config.yaml
n_head: 8
head_dim: 32
norm_eps: 1e-05
qk_norm: false
attn_scale: 0.177
tie_embeddings: true
init: "normal"
init_std_qkv: 0.0229
init_std_down: 0.00346
optimizer: "muon_variant"
lr: 0.00281
lr_mult_up: 0.638
final_lr_fraction: 0.1
seq_len: 256
train_tokens: 902600000
MLP neurons of a small language model. Each row is named by its layer, matrix (down: output weights) and neuron, and shows model dimensions 128-255. Each number is 50 + 10 x the weight over its row's rms, rounded and kept within 0 to 99.
A block is one neuron, or neurons of one layer that tend to fire together. Before each block is what it responds to, as a language model described it from the Wikipedia text at the highest values.

Responds to: Before field values. Separators and short words just before an upcoming value, mostly numbers, in infoboxes, tables and stats: the colon after "Postcode", table pipes, "There are".
L9.down119:47 48 43 51 45 44 47 54 53 41 46 54 55 46 41 43 39 41 46 48 43 42 62 39 39 66 38 57 65 60 48 42 50 54 59 45 49 47 44 52 52 38 48 52 61 68 57 42 50 51 46 46 33 60 32 25 40 55 32 43 56 39 46 61 61 38 57 54 50 48 47 55 22 41 36 35 48 58 39 66 73 57 49 44 42 55 52 60 48 39 42 59 56 54 53 62 36 70 60 54 53 59 56 66 42 51 43 48 51 58 53 41 69 46 42 73 49 30 72 55 55 41 69 62 58 46 52 51

Responds to: Numeric codes and figures. Digits and the space that open or continue numbers such as ISBNs, dollar amounts, gene IDs and stat columns, plus occasional mid-word suffixes (gets, thousands).
L2.down15:47 42 39 54 38 47 41 54 42 49 53 50 31 34 48 54 56 45 52 45 36 48 56 46 43 72 37 40 68 63 47 55 43 53 52 72 61 53 62 34 42 77 55 51 52 55 47 44 51 47 38 65 48 29 60 60 71 39 64 55 53 30 42 38 54 55 57 54 49 59 41 63 35 35 48 59 34 63 54 56 69 21 39 53 60 56 44 53 42 50 53 49 41 54 50 47 48 49 59 38 53 59 65 51 50 56 36 50 48 41 66 47 50 51 71 53 34 57 67 55 49 57 55 63 54 64 75 54
L2.down128:62 59 37 40 66 46 50 49 33 49 66 54 48 64 32 26 36 48 62 68 61 70 45 71 49 52 46 55 64 40 62 43 46 61 47 53 50 50 63 45 44 45 46 37 46 41 42 41 36 52 32 50 61 60 36 51 57 50 55 61 52 51 67 50 52 38 43 43 46 63 42 50 55 62 32 54 38 39 49 52 54 58 49 46 44 49 64 57 63 39 47 56 49 59 60 34 51 31 46 57 39 65 60 49 58 62 66 35 64 49 47 27 46 44 49 48 51 62 42 42 49 35 59 66 34 56 51 52
L2.down148:60 26 42 53 44 22 45 51 46 68 52 40 32 48 62 56 65 56 42 60 44 35 51 47 55 52 48 65 49 43 43 59 46 49 33 54 50 61 59 57 50 49 34 44 57 64 50 55 63 40 46 61 56 62 53 58 60 41 66 54 58 56 57 48 63 45 64 43 49 69 43 52 54 46 42 52 53 41 57 49 32 36 37 55 45 50 62 42 59 56 39 45 58 49 70 44 76 32 51 57 31 29 39 58 44 42 56 46 63 34 54 78 60 44 58 38 42 40 43 61 55 56 55 58 39 40 62 44
L2.down181:39 58 37 53 41 40 64 55 38 55 41 67 38 52 35 50 44 57 57 43 58 54 40 44 57 56 48 60 63 36 39 42 68 56 59 57 51 44 57 44 53 58 46 41 56 54 44 63 71 66 56 46 36 29 64 67 59 48 60 61 53 62 44 64 44 50 49 55 45 44 57 32 66 51 65 43 35 53 57 83 56 43 46 45 50 45 47 42 52 55 44 47 52 46 39 29 45 60 60 55 44 38 33 50 68 46 52 67 27 45 46 35 48 51 35 58 46 60 63 49 49 42 52 41 44 52 49 48
L2.down223:36 66 58 45 57 57 35 57 47 55 48 57 49 52 70 44 67 34 49 49 56 53 54 50 65 59 52 48 30 53 56 44 56 45 41 36 41 53 49 45 56 63 57 65 45 65 58 52 45 67 40 43 54 53 38 61 39 43 62 41 36 58 52 66 44 47 48 48 44 65 61 50 74 58 40 55 28 47 37 34 54 47 43 47 42 50 70 47 54 43 56 38 35 55 46 68 46 45 51 37 56 53 39 36 39 48 50 56 49 28 32 46 32 57 52 73 50 50 72 42 25 66 49 66 56 62 34 45
L2.down397:64 36 42 53 59 53 34 75 53 74 45 45 45 38 53 49 49 40 62 58 30 55 45 51 47 40 50 45 43 71 39 57 34 44 56 55 50 48 65 53 55 53 31 51 65 58 58 45 42 38 52 58 58 46 36 41 51 49 54 33 60 37 51 44 51 58 31 42 49 57 67 49 38 45 72 33 63 36 53 44 53 35 52 39 48 48 42 61 59 30 53 59 56 35 55 45 45 51 66 52 59 53 58 58 53 66 54 63 65 35 58 53 40 55 56 59 46 55 61 56 52 57 74 50 43 43 56 51
L2.down416:55 43 48 39 43 31 40 51 51 40 53 42 65 62 43 48 70 51 43 57 44 54 51 48 60 51 52 41 42 43 47 51 39 49 46 39 41 63 40 64 42 39 48 48 58 44 47 48 60 33 52 43 49 62 45 55 59 44 48 40 55 46 50 23 59 30 37 51 52 35 55 32 38 55 37 56 45 59 62 46 56 38 62 63 54 48 73 45 44 59 69 38 74 47 43 54 49 41 57 75 65 45 56 53 42 44 58 58 42 41 37 47 56 48 53 61 56 46 61 51 40 28 51 37 53 46 64 45
L2.down418:45 49 45 35 69 44 47 72 45 46 49 58 54 68 38 60 43 46 59 53 55 47 39 44 50 47 47 46 37 37 73 61 67 54 70 35 51 55 69 57 48 58 53 54 37 40 59 63 59 45 69 47 66 33 47 44 48 53 48 50 55 46 43 47 44 43 34 52 49 38 57 60 46 36 46 35 41 75 55 67 43 49 60 46 56 45 34 65 44 68 50 60 46 42 47 53 59 39 40 50 48 66 48 58 52 61 35 88 45 44 40 61 37 48 37 45 31 51 50 42 43 59 66 51 41 46 55 50
L2.down497:36 40 54 63 62 46 35 40 50 58 40 38 53 69 59 49 64 60 43 41 34 52 53 54 47 62 56 35 30 56 43 64 54 60 52 56 65 38 36 62 46 52 62 62 49 43 30 69 57 49 42 55 54 68 50 46 40 31 43 47 44 60 62 40 47 56 35 63 44 47 37 47 36 59 44 43 43 45 53 49 70 53 66 40 50 64 17 49 54 50 52 32 52 49 58 41 38 39 38 49 49 61 50 43 50 36 59 54 60 62 50 38 52 41 62 72 62 44 51 47 53 66 46 57 39 39 51 44
L2.down501:45 52 46 57 59 57 47 69 56 66 46 33 51 51 60 64 48 44 42 64 58 32 56 33 68 68 77 60 40 31 63 48 56 53 57 29 37 47 32 47 50 52 54 43 52 51 42 40 51 45 53 43 35 39 33 52 38 57 44 68 54 55 46 39 54 48 43 48 56 65 44 45 54 58 64 58 47 61 46 43 29 31 63 44 45 52 45 54 51 59 40 30 41 51 59 39 45 40 53 55 35 45 62 53 45 57 73 39 48 55 43 50 44 44 57 43 65 38 55 31 43 43 56 52 46 48 46 36
L2.down620:47 70 48 51 65 63 45 54 44 44 39 34 43 49 44 50 65 50 48 49 53 60 36 49 56 46 42 29 51 58 58 42 50 51 49 59 35 44 49 47 26 49 59 52 32 45 68 38 46 76 63 53 54 51 39 31 48 48 70 45 70 33 45 43 43 35 44 48 55 65 62 67 57 35 55 54 47 56 34 57 58 49 59 41 35 63 52 65 55 34 42 52 52 45 39 66 65 56 51 52 45 47 53 37 51 41 61 58 65 56 58 53 44 46 66 45 50 43 55 35 53 40 50 43 27 41 48 56
L2.down661:53 62 48 65 39 58 51 51 59 46 66 38 47 52 43 49 62 45 56 58 23 49 55 47 35 32 51 42 52 63 61 43 57 47 44 50 39 65 56 54 55 49 49 60 58 56 22 45 56 50 50 33 53 58 67 51 39 58 40 56 71 52 54 62 57 60 56 42 62 64 45 38 59 30 61 65 40 35 49 41 53 55 58 54 49 48 29 34 36 40 39 68 31 47 45 70 47 65 42 53 58 33 57 60 45 53 53 31 62 49 41 37 50 58 47 64 39 54 70 49 43 57 53 40 53 61 45 37
L2.down682:54 50 58 35 64 22 33 64 43 44 51 56 54 53 58 39 58 55 32 25 64 42 43 60 67 51 55 52 43 59 65 53 47 40 49 50 63 41 55 53 55 44 35 61 59 50 49 61 49 59 47 46 58 27 67 46 55 38 42 36 37 56 60 41 49 63 57 54 42 41 39 29 56 41 62 46 58 56 63 51 55 50 68 60 48 43 30 49 60 51 68 52 42 42 43 46 61 55 48 47 65 51 46 56 41 58 52 79 44 65 48 33 48 45 40 46 53 75 57 32 50 61 32 57 56 51 54 50
L2.down699:37 41 53 77 32 64 37 41 74 48 42 42 45 71 55 51 58 57 43 51 61 59 52 53 57 60 49 59 60 40 46 56 42 49 52 61 55 37 57 61 39 47 38 50 62 44 50 55 62 48 44 51 42 60 33 50 32 49 60 41 38 49 44 41 56 37 44 59 51 55 48 30 42 37 40 45 41 49 55 40 37 63 56 48 63 46 63 47 38 63 35 52 35 65 41 59 42 47 45 47 45 54 53 53 67 42 33 62 48 55 55 60 39 42 61 37 46 44 60 45 37 65 60 48 54 52 60 36
L2.down709:44 50 52 67 58 54 52 40 56 74 66 43 62 40 58 45 52 58 61 56 35 62 77 30 39 42 51 53 42 35 55 33 50 37 57 34 39 41 49 31 45 56 53 52 41 50 36 43 49 65 55 60 55 59 55 69 47 45 35 55 50 59 49 46 50 53 59 48 49 56 58 59 71 63 48 59 45 49 64 65 34 52 34 48 51 51 50 37 44 46 56 34 45 46 60 44 59 55 45 52 49 46 42 32 45 43 68 46 52 54 39 48 38 57 32 56 33 58 53 57 46 49 60 58 26 56 42 52
L2.down721:48 67 42 52 62 55 43 53 51 35 54 47 37 75 62 68 57 39 43 48 66 49 55 47 55 25 48 50 52 47 51 33 41 44 44 60 46 42 38 53 71 63 74 64 41 36 47 50 23 56 56 59 37 52 41 51 59 44 37 58 50 45 50 48 41 59 63 42 36 32 61 67 49 55 49 51 56 54 48 49 49 50 53 51 52 50 48 47 51 43 47 37 62 55 67 55 53 49 44 55 43 62 64 56 55 55 34 55 69 42 59 41 65 55 51 56 51 61 57 58 47 51 60 37 50 36 34 40

Responds to: Title-linking "of". Mainly "of" right after a job title or rank, as in Director of, Officer of the Order, Justice of the Peace; more weakly, the hyphen in co-founder or co-host.
L5.down150:54 47 53 37 53 43 34 50 61 48 43 49 50 56 70 40 64 55 66 60 64 59 33 46 38 47 37 49 48 48 42 44 56 18 58 24 50 63 56 47 50 46 39 46 40 39 42 67 51 55 52 61 55 47 49 47 54 48 40 52 52 58 28 38 49 56 55 49 39 56 58 50 44 52 58 49 60 53 42 70 53 56 52 28 41 61 55 49 60 34 62 51 58 52 49 54 57 63 57 57 65 43 53 47 60 59 37 33 60 59 51 57 49 40 44 47 28 39 54 32 51 34 51 56 69 46 46 54
L5.down434:45 65 55 59 40 52 46 51 41 57 45 64 44 55 36 48 30 38 49 45 29 41 44 40 29 55 63 33 67 35 45 49 36 61 52 55 49 58 43 57 37 52 43 35 48 40 60 59 67 49 55 72 41 66 44 39 56 54 62 52 50 66 54 60 50 52 62 45 47 66 50 51 38 61 41 51 42 55 58 38 42 54 55 54 44 75 53 53 28 47 74 58 56 50 58 50 52 46 59 56 48 38 55 28 56 46 42 42 39 54 52 39 51 62 63 46 40 63 31 44 65 57 51 49 49 49 48 48
L5.down552:61 41 36 46 68 53 53 43 51 69 46 52 37 33 37 43 63 55 44 51 69 48 39 44 56 62 54 47 22 62 80 46 45 48 59 63 64 36 41 58 44 49 45 38 66 62 54 41 50 56 43 38 55 60 36 63 26 50 45 67 60 61 46 67 28 55 53 45 48 52 68 42 64 50 56 56 67 51 47 55 67 47 57 43 40 43 57 55 49 48 40 43 50 50 54 42 47 54 51 49 58 39 48 51 40 44 52 37 49 72 33 50 41 38 50 44 67 62 51 52 51 41 55 49 46 51 55 33
L5.down570:56 47 50 52 48 54 62 40 48 46 50 46 61 55 47 50 65 53 65 62 63 53 37 46 40 51 46 29 56 50 37 46 60 34 51 52 25 41 51 52 46 49 50 70 50 46 69 58 53 49 36 55 51 43 45 45 52 49 50 59 61 56 54 40 36 45 53 40 50 49 39 54 43 49 33 57 37 47 62 64 47 56 40 59 42 58 50 52 60 33 56 45 42 44 59 46 43 44 66 66 73 55 62 51 56 44 45 66 69 64 41 54 37 39 46 58 43 59 30 54 60 54 50 46 59 38 49 60